config = dict(
    n_layer=12,
    qk_norm=False,
    lr=0.00143,
    warmup_steps=200,
)
MLP neurons of a small language model. Each row is named by its layer, matrix (down: output weights) and neuron, and shows model dimensions 0-127. Each number is 128 + 24 x the weight over its row's rms, rounded and kept within 0 to 255. Numbers have three digits each.
A block is one neuron, or neurons of one layer that tend to fire together. Before each block is what it responds to, as a language model described it from the Wikipedia text at the highest values.

Responds to: Final pieces of common words split mid-word, mostly adverbs and verbs: main-ly, most-ly, l-ess, h-ad, h-as, h-av(e), al-so.
L3.down203:141139122141130103139120140114138178099128089126149051148114107140132108123151178145171134166138120090121125095136105137092159159108129123088082128147118092093153124125151152130121139082120151116112145084121077134134142122131132138154160130137161139124188152134107128142132110135147091146127125138165127111088077164103115123174130097090104129118103135126137128113115134150140157133121

Responds to: Second piece of a word split after its first letter, mostly "have" forms (h+ad, h+as, h+av), also m+ak(ing), Os+b(ourne), bro+t(her).
L4.down63:115177116106119111114162119121096134134152114135146153170083133129119126101147092100139110160123113089130141110160092149142134151174101196145134118114114125106110112137136104080134124132110118092111134132117081116093133133086119209096139139137111104100141142111110122154110111166136115116150086158116165138122133142140138165135120142171094102144135132105150139103115123134115124146166
L4.down106:167139138135162116140145151142131116118107139118096140142145120186130128135115133141130138156108110110088158145111140178133081153123133146131146126129129162134140122118146157109076133175107163125156152127126142090158144123133129101085068068146101138102139110129162107127086119091124152124124137133114119101154077132118097120132111097138123140161137138120135135113073151133106117189133
L4.down184:120158119149145130127154147101122115091155127104106086111113112105105149136150141109166157150136126125079145133101124134167140177114175151144123130121112135146111117120110118101107155140144121089135127163121111128137151098075119072115105121096131113112152087065107153094126155139163152130108166137113131108142143106078098119091154127155150132131167114138155139168143120075146158108086
L4.down236:125139136143156155120140119147124111137189150125112118150128135085090120136100153049117130150140081108143089113116133121149153128154126100131101119148084113113142119103109155124132142096107142105098138110151131115143075154130130183150110196131158135147119158138108137136123107091104144142128108113165130094172144143119158119112121123134139148139113111150151150110106091147130110142140
L4.down339:152117149145109159139108138111156147140162117146177090133104095104096166137087095103164126182133156149096131152158139123131099135125121146164124122094089107119121105126116093136086160133159171100122125122162134200145144146131128169193125127161162152133137176142134124088139156111136113104150113095125094143141107147106094147116143136108124097125112122074169141139159136136130129138148
L4.down356:146136116143138124126115154158084099127120125105148106122155132135102080120154169132098107173155152145093098127108134137142133113067153094180109121146079125109160114150140135131126157170137151091149165095120104102171070110123129132155140101125080187082156097125085133120130145102134114158136128142128127091158133112108099082125140139121103151178102141103142097104155128103149075145120
L4.down386:118125116117146113112103107140120123142137114186128113153092108141107102120189110083148137130136092113141118107084121101100155100112105151092125159067167081092145154120131135122167129125151147131121170115115120120124072122119107115112153112111098130159157159125112123137149129076134098111136121165144134140136103097120081122075139132121122136108147163081128101178182153119130122126135
L4.down425:134149146156123156094083124139112144096138101147108101169141150139120096147154099072122132123148162155113151160136147076106123139157146105134143145139103120165135072101116116133127146141140148132119107147190099180125113171134124151123121138165111094160094158109115109106165148146123163136120152096102113092120069119140147162122157117094162126143115148159115133127135129139113095148156
L4.down540:156155138116106111125099128099129100116168130125130134108134152119075116144098146078164097113108153156161135110126099143126129129139084150129137121150161154102154147134159134147123096129104150133139084136139112152103121131134132119125092111150090127130153057089149107140143126155091151152114114118169135129146110119153142122122111106143164126134184152107104113158165119122169186122141
L4.down560:143137159121170106152101141128137156147087095131152131110087114145126158137131165145146096116137185127080122098122143139103149119075134131109144100096108156110095112107121115116162131151115136156150119144117125129157163109132142166140141132157093090143130136160119106139126104097152080122113126105145149148102177149156134117095128158143123125120151142055134146093108137138105138069116
L4.down587:116120129148150132124096146139126101117104113123131112160107138138105165140139176139125130131143142139101120137149115150121112130099146077133122134125129126163134122122111129147139137125125165125154169175133091130117107088128140140103087128154092117145151128147087100116128129139145153155046196128102104185105141152182130109100146148154146104165090146118128124123130147123114116121123
L4.down609:134100151121093124132141101135162119102117129175098137150099126161166175110157153120144126133120152158155131146124158111105115125152140100134146153143102125164113078115113112093122098148145102163175108129118113143129154149106101132133091162117110141098111129132083088130114133105133102122102116139136111111143133130113130161128159148092068103141134108117150140102120103097203162120088
L4.down618:132119116153152103129108135133120139085154153166166096135145170109167136163132146091120089120092107123091157159124113150150166114075128110096142146127120145148133112161148107138163130100093123127117123128155114092188136149157100163119114091160125106143164112109121117103094122112144146076106118124152145128152148145102146151103110128142104078163161151093116121110157074110129156098140
L4.down729:106108150099139130161141135135150145090152129115152107141136126104101136171133128120155118148127119092144150088117130135077122134124105092107091138122090125160148174107139134138189163105114131115128096118095097186125103104126123163155142106179124092139126093162135142126120125162129093157156133126143166134112090138098113176122082098150128095130113133107093108136147170119128123150120
L4.down757:119125139137113140128115117124138142135133113173113082112064152143092145140138180077152137096093173140116146109140110121126162128112158091138110146163183116082168128154115139145135161097130164144160123104145109146114168128199130139117137145136138110113159098118150110123089138122148152126090131136171148133109138135136141111120150138110183133113114105120090136097185185141148126132092
L4.down924:088146130128119129154097129139177144124139088150136109140118154172134148114132130148107166139116145129086138106108159094099090111149117158132142179141157116170159137127121116130077122116073144146113076139135155143133162121103140198093112148136128153116148097129147097126124174116137086120076112145173107106117142146151165127137088137113150121151121137130148158145120114123163130141124

Responds to: Final pieces of possessive and function words before a noun, mostly the s after an apostrophe (Kitsap's, town's), also its, their, two, the, his.
L4.down1:118102091099117164145144145143141124084144085154151114081127087125142110142139117149143124189096109142142136148116153130105121140105089158176118126161111103110122138101161120089102124160129162117105164132133145102126143112143141142137145136077152133119153100128098101085132106122161172116164112137099133122155126156086118145138155131121108117143156091104134138129118099107137183101159
L4.down73:087113124109126121122117113136125115109122148121107126150125144126121188120139139124097153119152108133137116126113156120202118142160127125095143134137129145143099108125154127142138095094112127116144116139134151121145105094114175137133183135120119143103139136075136172103128120139136112073098142095123094104111128159136128160111129144123121116127141146159096111160097159111141142087114
L4.down196:118119169148127099106138115096122160184146085128151084040114188130114141164140130131128145177114098098121122167135150125126125125137143138169143125138113132145185149091113141120084112084115181128125129112152128117132122096110112123100183132161140152130131116090122111143140167126099148087134167127132098132120189126128127109125075110120135123130050096116173117121118124118090130131159
L4.down305:131077082113100102142101132103131127107120142133158103108100128131108103116095173117141133133092140112169112095132153145142108148151130108172178166154117112085113175114167134091076118121146135134159109120159127122114144128160127108194138177135137165118130107083111151137134150142143091102095111145090096128135113124169136093103147183096131146142124136125185128138139173131145120124151
L4.down328:115101149127092121116149123122170109109112127111112107131133161121138117135115093158174133161128142119200136152072152144149144133139179145092137107114158162136098168099107096151136137116080118163144111133140094121076139137138125106123095133139163117185148096131150154105143114130119080129163097108112137126170098125124102130153115127063117137121067114110151106143155138161160143130178
L4.down392:101069066117160109107150106091121106148109144118157106120153129111137149129133107101133149078167100117129131138147163122128107136111145149175175168096102104094137122167130151095112139150129133124103126157116150136135177150147101145111101157130145128143106108143154104107113152074107147119095100096088114143108103127087072116132138125121154111136144146122125116129119156096148106127155
L4.down475:129143102074162135110140082207139155151092106090127098132116155118122156153138135137127125141134104115177164116131147130138096114089140141164154127127168116144140135132128136135155146086110166160117127105092130111118156132124164156164096146128194116138119094104126132124148157092095184139130162147142116125119122138129143110137130125147138115138117105169161146119111151148151149150114
L4.down523:113111148103126130143094130077105136160152117128147121144102079145154090113093129151136132135138050079145147143152152134135171130088108115155175112105125148107150121128139155120144158114081133142127166111089128130102145145114115145120146123152154110101110101135092110106131142141130147121129157103160063137109115143126130097175084162127100144176118133112150130164161128122076134146108
L4.down556:110129133130119116159115154095113142111117116078100108122109118132087128142131127143147148165133128125156169147105131132132099124104140116135162103112152165108148103128109159132188108124140132128145134123134161144142140137126111126134151169175121168097059135107143148080152132126116165168110092156112103127115143152121089159150143135139115077130164128121152146129141123116097096105110
L4.down592:086133165141168122155132154113113142109145179110092105134122090111144106112113159146130116119121086128157122112110154142143174134104104086139118139142160152119092114088095100134109098139087129235157163127109140119111084157114116179110125129109156115097116138157129095079141103158147149128153148123151131110117156142121127103155139139154124069169164082117137128104141124150125110124111
L4.down722:108125149127119159118098110139111131123136105117131163140113111136094145102115162089164114115155138142125075111139190078140155125153111140096107117108093138118123163134129128121137142102162139122121110142126141112135127111128149104131140140154156119130115130150156129106108104103105132077126139061156079125044104126105119173140121132147095121145127134138098087089112147142141112089100
L4.down737:166140150113130147146134096119125141169145103113153112128143151166106095158120116097119130103107076129118118145123123145153114141099115134148121136127147141152120127150150136124148139085124127120151147120168087139108133118186112154135119136180153144095113121127124118137128119150131126060097138165139120150109152110076145097136195122152096141135088170172116108070136171112102121131128
L4.down770:171105135212141143122116120118142141117124114127128117092115118148103132125093073154130104135131140139127111135081197069149178110130156126156139124129121123151099104118143127099127164127133091109120073164124094157136103152080138137139114113171113157134132113133137121134089125119129101136148109102115126082115127113066139096085083135114124101111153132130117115124140095151115104144091
L4.down779:086120147149097128089146107091113163180111115111097135108151138130081108109126137111112126126105108132128098086130127107131108140108118138167145098137184157135129130112120090129151141051128123124129107122105112122138125141110130121141107145110127154138132132149111136135116148107150172156127136128130098107141119126096174123140151082130132117120132115158119118129103146150078122150178
L4.down963:125097159122140118146151088071104131156171107139137077124137117210140140136082091156144073127131062131116116108143171061114109126108121120104103121117152104118096139121100130154140138120106133107088115139111123129146101098173117126115127104096126139139169089148098080156169125153118129110131112116134108120136136118135104138158132172116117143169151120132120149146108138095084162092110
L4.down1006:124144115110132151142129096114099129135133152097151140120083112141085124140118144125103098124098084102121105137114165140144140072144139130107128085114106179107110141131095143134159112133159121148093143168120149129124115099092089182122130103103158127107107110134167131151129121180147112113140139169132085131124176125101142120133109131121152147109143118138101091105132123110116177126150

Responds to: Commas closing sentence-initial time phrases like In 1985, or In the fall of 1989, before the main clause; also paragraph breaks, that, which, but, although.
L4.down121:072089115143083130134160176144128121119132135083113136098104108140134134129110152167121132145139133161136087092141141134140110085099128134152135143126137148129089133150145143080160077155142132099109101115104139146127095164112107106143169110109122150078151141109130097137149130163143096113125090127118087122145087125143116133125127127139111131159086112147109123108123116158149085115152
L4.down181:062144164152130106160102121130133113111110142096101143124154108117116156138126132147120160117154097126116088107125118130107101136132134104176088119154173169148114135151098157086121105185161110176134108137123126108107135159131095156101131106113118147111116120142142115156124180109124151134146143131106149130116120140155095097142107112141175110129138147177138155146162103110120068147114
L4.down192:093140152146095087120128121125170133135124106117113134072118091169132115144085123113140121130108106098132139123113157208117129148162123106135091159122168113137147132103041143126084120095127134130145117160133145162129123144134098179141112111123119153102146130108124115140124112113143126072103136134125110126100141168122138159112117094152161090137127144131108123097148113124115140135153
L4.down242:133100105122144131147132144130157146120117152131123124086118115133157177150130142151120127106140137154120149194128122161098129100136144106137137095132141119114126107105084104172133133133106192148149084119109179166175114102101138151136107105159130131127070148159137070103088134136087142158110117147169132155138111118109157156121117083135103100153168115125167134121118139157107099119132
L4.down303:133102157110130075117153141108111090119120124101105117171078135127191184122111145168124144129150153108138130137175126166145150138085147108106139133125161165132140150117142090149171152136155114147130111168133141131088094153137159121084155118133136116140115151100110130093101113129089146130129093139147135105151176147137135138094140121143143143095116105139131123162115105095083131124131
L4.down317:123132122149164133112146116066178161116157141097148131132140154109172101160134134158125189112128099147095172146192108102104114163133126122118158134144156162114124130143114107143093124163126108178154098129137138136116106093152121161145095130090123085130117140122111077119096106136135122148133150127128133144104127113184148171122136099123128141107141118139159138140127116160113159109136
L4.down541:141128138145080164177152133113144146115125134124125154137092134119126111081110099093081165125099121109097090102111124118142143118185159155113128096090136128138130120128062139140133116156109109170123125080076146113094134149167108138094165056125115163127149115117120132135110146127125148143168217111101109135147107132146174128093125170124136116131147101138133120136111184161167165150128
L4.down733:077175118122125161125174129139152177155117105146098138125129129114106104134107161157108160118080146132093123136142125116148100116109116127163117146178132153084158131137133116146098125131124179128137121123121125111149138124131137101127133152101169141071104055112197132108077119073136142112110126143140120168131160145092121141130118096124137111128138095128149126106146115130146117116136
L4.down745:153103086109063123137114127163109139128112132140106137118133074145123156163128124139115201068126107091122122113142164103134132148083104158102105081153101125127126169151141142136111133109119142142139143185132134137159124148129126156137104083122137148119142097103099159129086078104133104132165130115115122121098116138161111123117106112110082160163118132102166101130111141117110113144157
L4.down785:126102135095146128135146132141167083110127116108084142129159139108120095138164176113134113132125122122101139152153125094127129108121102100132124111147205159120148110165189116141106119107142091127124139115151124179138149121097110121171111137121108131091140128161114137170145177106069136154154103123092136114121092110104130122133159087130137182172134149123121163161114134161136167142135
L4.down874:152096109125141140089098100138156120102129111158112154137120185164126100084168109146113132144114125167130095163088144145111104116143133131141156142161109141166127133137174099136148132157086125102123083082107139164136126122107158130166136107148143113072127137134145090146108163087087125133131097132111140135138109120142165071121078134115144113146166123143107140129136126147095135165134
L4.down928:115131122139109122156117143143138138099159139102121118140105081153174086143121127155116109129121041135110146165151149146090110124133099116143116150167172122120172119123122104153106105106086131214101126119179099141124104132111101133192097119131110139156114136147115109122143112131112131150090164100164091108157090096086131156107120132141110123142136138142165128142138157155145115143143
L4.down960:156159144103122104123089134159144115149105149118090107125119131113148179146122158150117146077130088128143114163129138154109138118152120094137133155120150139172127126148108110139138096121097120163160149134082110121111143134109119117115112122144108136089125121103144131150158109122113138092130160124127109102113106104142143131137164126153130128148149112179118082194149124152118065129089
L4.down992:152112158143139130116155169119156160048115116095103130169166109134103111150109154147125107138084145114153118115153117133064116097105133160137135124144122126141132137081116177066139090137164114130164159124108125159144148141123120111104085128143171145153131129072117134148146100142118154099153114086117113125123117137111123123136121107144110118144139145173133179125073127120149174154162
L4.down994:160130144195180151123130103135171151136154130134122123141132200122123110140073138164125150134122117135147101106157098095134158096115155108138124110123165074131121096105114089109118123103139137173134128117147108115133086162136134107080124125126103163115097146138102112107145137150114162097116145082083127159144141156144161147119120116148146132104144127130112162160140129125140155104137
L4.down995:128133111132156154136072092147144156122112132114108117129133099105137161125164115148094120132083079125081171122148116135130121114182113173145153140139110124103118126153095133120128137132162087177167107158119200177145180068102126179112142134131123118126109136119135127145143103164133091116126161106102109133154089127063155091121149098143124106116119115161171139128097110184140125171088

Responds to: Second piece of a word wrongly split after an initial h or hav, mostly "had"/"has"/"have"/"him" as in h|ad after "which", h|as, hav|e.
L2.down608:154147107140107169151109119119116110143122119131086082124154116114132124128113173149153146120088080084155131134076103171093147123154121149094147125119108141091141123118076156074140149122128161123186117145106133120122124124099094158149118119151116185105126127156121152140127098156110131121157112140157124162095140104098122104155105115107133143135138118165148160117134097145119128132090
L2.down656:158129146152149134121151085114106124141092095148122120142101090138083168159092121152082145135133179078083122157112126144066161101143130102164105099113121144146112133143130180118130103103131123129168107126132122111125149161137134104104141108117142168103140130114107142095141126125131137135176085154147174126179112127114154108118095137103112115103116118108146130103131140112113113126087
L2.down678:123125155120134117130138126157135133135121162094143131121134041122130118106114106134160157161102084090168132137102165136147123138100117178052074125111128089117119117157109121118100102123118123115131115139089168125100145098116126139145144105156117138098105115140103144110121169089131136091129121140123116165118128183115088115128134095150157156166105108140130109105106093124143159122093
L2.down680:141163129168138158087158128148122156137123160107139117107187104162084104141146141126128177099108112108093117130154102110157175171147180107132152093134112114156119109104119115108090138105160125103147173131154130122182148095149107124158135117150151109141126157148124160078137180119104160129124088140066128096130117090076146150107117135117115140113123157149133103131117095128134113114109

Responds to: Commas, and sometimes semicolons, colons or periods, that end a long clause or phrase mid-sentence, e.g. "in March 1344," "species:", "Boeing;"; also word-internal pieces like Indep-end-ent, P-ac-ific.
L2.down147:115098125141149149145141138087090145138158119128124143183108129136144117167108123138134106128125111111118156128097098159138121108167134090141189136190166124127116092181156071145093105122110134161123127117126129114104106123131089118162070112099154115141129136129162106099127053139178122111102184136121100114135117114143144136125164087127144110149111114111135147085120180133120095111143
L2.down342:128103129108128146098173130170113112135109120156129109127157092110126095115107077102131163093126147098121206154151087123132097141109169111142146116112120146143146122128134117153124158126134092062123144140129126137106152150126119149147118121121106127147105133128135113148150070128142122151131112144100140130111144174157155121127108117178129147090101082140138121121144147075093149090115
L2.down882:072101120126160106134113106144141119135135137135120162127123114123151089101116172158127129123107176164083118123103151109139114091111102177131163156172159111152161123150098141138169124152163104099122108100105100145113112105101112072154111088104098135121129145110128134157128090154170128115109114140137133144152117113097128122107127113113098148086133117104127132166115129136096120132138
L2.down917:111144180116141137131146073137172115162141077130129185115144138156164134101120139118103201149123135106157124149157113199116105147154101169104171141118106152149143104163119115125105126100116118117111105098134138161121160141115119138094112114152092095167142116103084085145095079183141143128108115117132112139132113113130156090128119141124121122127163136133116159172149102093085104089168

Responds to: Short word-piece fragments inside a word split into several tokens, right after a vowel piece, e.g. fi-el-d, ne-ur-al, Soci-et-y.
L4.down39:118108142104154101108147144156168106147114132121144143132116185116116101148101131103119098107115178124128129144124104060122150109103138149132174117123134161113138099114148126125156146102129170151113106164109108113121110100116140118097162106151124091115123157113136103084097126086154146155099107141127153125093140141130123081146140132148135140117114123105149127099064168138130128072163
L4.down113:198131111123093104142107100106124136150103149130148151109106139103106119168120112117098152150138127130125125105129130104121102147182159121137126158137154129156169122114142101166115122112108169075088064163128124128105118118139120167169154158143130143112135173104162087128092112118096073111085107142135121150144141099132118147170165154122116114125164099116117142139122112148140137126097
L4.down199:130101122091153154109091182099107123100136118120140141108114110107156157157141161115167159112115110096159094111147085101180157142167127110127133143104127127149103115086139114161131129099128143123104116159163103146151149142146117111115141070113136140131151124160148140121122143107135171144132146173157102136128083129130103130120108171148123133170139105159156113106135120166117142142116
L4.down322:163144136076102154163180133126154130125112120134130095139135108072133132102152149136121137087171123129097198114119131143081130152126099140127149141129094130127139151129158152117142125135142123175134097124107147105139115116116152087146085166094092081129130134126162156144133076133141117107107130087133112119147174165113121118108136109121125149090123066142129146183117135118104169143141
L4.down342:128168141112090126103152111125142170089112156132175143101145101116099089084141107186098135127119132122201128101130120081163145122100107180126127173117133146152167120117122114158182105095130091109133168098126138109125107156109122149099122163151105123141143100116167137157092106095102145148145157132180087128142137118126120091123147115094111095131145140158118147100151099141148154173136
L4.down380:132100131117126147145101155156147124127189145122127108155115160112109107105118172095131108141126138159118127122101078095156122141144071138111126134131115132158113107088105139109103128124127129149123161127108133113125127116086177145124103142140123142116111177129149145122122092170091121139114076130120139136133102121074110146163114145121134131131166127105138105105157124129162127092121
L4.down435:137123117123084143137129149178142114145132118134081115053122160133108124107134071157110152121141130111102129099102093128137108130121099131134139119134129136125156124124096133141133101141119129090156081170114130099141081134123151127158123140132134119123159123124159145082157150143135113144150105042076110099104105130175089118149144150129103134134177155187130114114107141131138171183133
L4.down446:148135123099205113162138117097152147105100076116164161129129106104090079116148100136135134111154075108135143112123139149137105114137150123097133099148100154122136155124187154151119096171086103103117155141122089130155149092137100109154136105104140137149111144171129131124118107115112152127141163082134152129161111119069102095120158177175151132121120122143114112134126108099097144113121
L4.down455:144103106173133136150105103144176135162163177135114124110139098111122200116118142127138126123151130171168131142062103154142132118153121100143098133142121117119125124181162125091116113145123139091101088130150167149114114189083143110152132103101132109115136129096101149123156147113138154078111133163108109145101119116099127126094085117115120100137132131146131119165084119161178125117111
L4.down479:149137123170140135100084133092116144124161134144171119123163105131096132113096145121139142146134107127102100151127118116104129118120123130130137145119138113107088134159122177123155087119145143120115166126097108128166095137144103116108121144112136123078130149156157101154136111140124093157169141104173144129174123114106108137139122098130100126123094124191110157131125122176099121139146
L4.down639:166146116143118113157098128124118145108108137158138086161109151165118194119135091142136074124147133115111153111122133131161167117131131115122131096120121109146180114097120151159108104132135162168109144176126154141126104134123120147132118134133110118087135137116134142114138128152159158142114120161117163107153126112134168168146133106130161122135147095083130128098050092132096128121096
L4.down666:176142161163163134193079113148137156182141135122124148109123121124144124124119171113101109153116138119050137126132117142141119165126152161089115143160104106080108107122139143120133139150071080107114133121123160173125129129126149147164121100130123111131121071145155111153111134160096158098102162090109126146113147133130151122125135179130107139135107089160158135165138136171078117121122
L4.down699:115105066089149114139159111114122101150127106148173119157069099128131164153084102143139144144118136156151095087096140103160113091109140102111118105144120121165147108125119159101098106105123154155116152138141118118121137083171109144146173173163109111163143124155130120087110112145125135107115102128108138098112132139075100143118119108190145109120120135140112164146141106152167134110143
L4.down844:122151130104126152115167142163092124119090128146147117165126147152168125156088143082119174125091079132143094153108128149128141133113092120110100138145139154122116098155150119161030128171119153139146164125141077127137125107125116122082131141127112157129136128129152100073105146130175136118131166137141123121140129161121127162092119156099165136168129121104146128169178134134111173108137
L4.down870:128134105115099107156132117130120140126074095106142163130137097120129126159095164104147109137089130146166122114128109149108156131112077118129114151140086104217117117166137130121104169153087164097121124122151114126147167115112099118114106149088161163141125099108108105165162175123126092103131127128112148136155158127126132169098131168111097149160104150152122130150101125109105097133133
L4.down1020:140092128130112163127113101139144144181080153150144117129148159120131160140101128137086163136151072150121125142105138136128151129094142117074156119145117121139126120088124126123118168096132140094149153123144135158095128129118145147146113123090151137112099166099159160156115134135147109102128083162115135086127155168095156145113160145119102108133129088152097133101149135153116114157156

Responds to: Possessive endings and pronouns: 's after an apostrophe, "its", and "his"/"her" split as H+is at sentence starts; also it's, doesn't, him.
L2.down577:105068097092141131102108176127166155116150115119167141131141158121102141141124173120094116114107125108121108132146110164150129132140117126126143108137119135099099089125125173157095107154122076165148122143153100138097136113099114132120153115129149100164146094128165134091124136116126083137112089144118144132138137133111132064113143137132148144161118140163139114107140168121131114107126
L2.down874:152063097108102134083125128133084165148142117141155141155167133156101107110109079129097154107089090128169110132146173154133141126081130123112123131145144129143103113084135149131113101115128092114062110173090140138104153128140137117165106122132154082130149153135175143147131139105163152107123162089118165145104135158129095132179169136107118087154073134097124144083131127108124111142132
L2.down924:115151118141131117126129086151143106188111140118144116089213151138076126147097104155124163145136085136133134155133142140136088135110135147128063115152145142109101092169137152142117106161140136160111098131129091158122123136112078079148099147145159149119107131113139137124123157191126152079140156121138117132112182167115152140121098091145092115137100116112164142120159104137147120142108
L2.down988:098113105145120133159118097111134133163142079112197126111166158116062109199157098150129131090073118151089145121144107121134101092112130127131070135163182147149167123134115136142151121129137138097117187138131142134108123145128112150129139158120177089169108119125122137136142128124151120103114117098133136172141151115108157125107084155133117118150135144157133104082111168132164137133110

Responds to: Single-letter word-piece fragments, mostly "e", completing a split word, strongest on the e of "Career" in section headings, also siz-e, peac-e, Abov-e.
L2.down127:123110130160142119130161118156140161138106101159148109112126156133150115103111140134083123164122117106127103113125132127080065142143122110133121147142089118133128098115154163128149116163095139128102115132126133135112160107120145147094174147096141147142108160128151112110111092101097108119127126121108157109132113149141170174167136109115118186118117171156141116079174076130132148160122
L2.down287:095108167134065145092123123112126126166106139123131089130176163139126105119108132112118104125120125156121137115164090157145132120136107164117167143119117107090115169163112146116128120148129108123123167169168164142104147139105122117139130135157105111145085180131146141151138115119153122122186080104135108098116129085099135117130124106087178140116108128111128124144124119104125099110125
L2.down299:096100142151177123111118111109143126128119104133145119103124110142152160102111080106137113146089084165129088157143117146163144155138107160087118165130082119130141134100113104116131132136095084126141155129156116117109122088131098143131109094128116040121134145103139130157158116113127126125147141160130119125086135145148110136160080135096194115139157123110140163089148139182128145106103
L2.down891:112129125122103134121128128145113144089142126144135081104131119150103116070124110149132119115074140130135120131141096169134154072139136166149112170133104092142150150156145166157124163178127154083095125101177142099125135154132125168107158122126115134063165139114144096117133115135099147149165133130135101147128142116091121142149178128153110139105171174132098082124105141119092102066102

Responds to: Short word-piece tokens in the middle of a split word, continuing a partial stem, as in Bei-j-ing, Linfi-el-d, estab-l-ished, piec-e.
L3.down69:174123086122138129183107115154107148137139128127126151113117100126114142138081141118107124093107150110111142172093095117103112145116100129164103117120128149183126106138105154128095138136125098124072109065184111162110137168133103139106112095117118151157099174115158111124126156161145143135089114148124126143081128113139134144127121149136129140137141145156098072142113088130115149103118

Responds to: Fires on the first token of a new sentence, usually the rest of a word split after its capital letter, e.g. F|or, I|t, T|o, O|n, plus The or In.
L3.down172:119126134137085135121094145110112146099097156099111116117121121110148134135106120108151095117060128106110104106090132114168178166127118095179121119171112183111113143122146116130117081150171140154174119171118125134117110115132140171146156158125141124110140090124173103152113158147111094127125095165101098143162130089163127115133143146113138095168129122124160099154124145121116107108135

Responds to: The "s" right after an apostrophe in possessives (London's, Comcast's, a court's), and sometimes "of", "his", "her", "its" or the "is" of This.
L3.down404:098096099078134139092130147075135139145165088102143133077142103132143122110108113125131116142120062107166134125103141118130148139104121141159136113158099116087109169128097118103148138130137127151119155181144112135117122120113077143107119157137162145091135130095139125131079129176195130121163135085147116099129142115113129112128104126118099119149122113107152120096153128142113164142126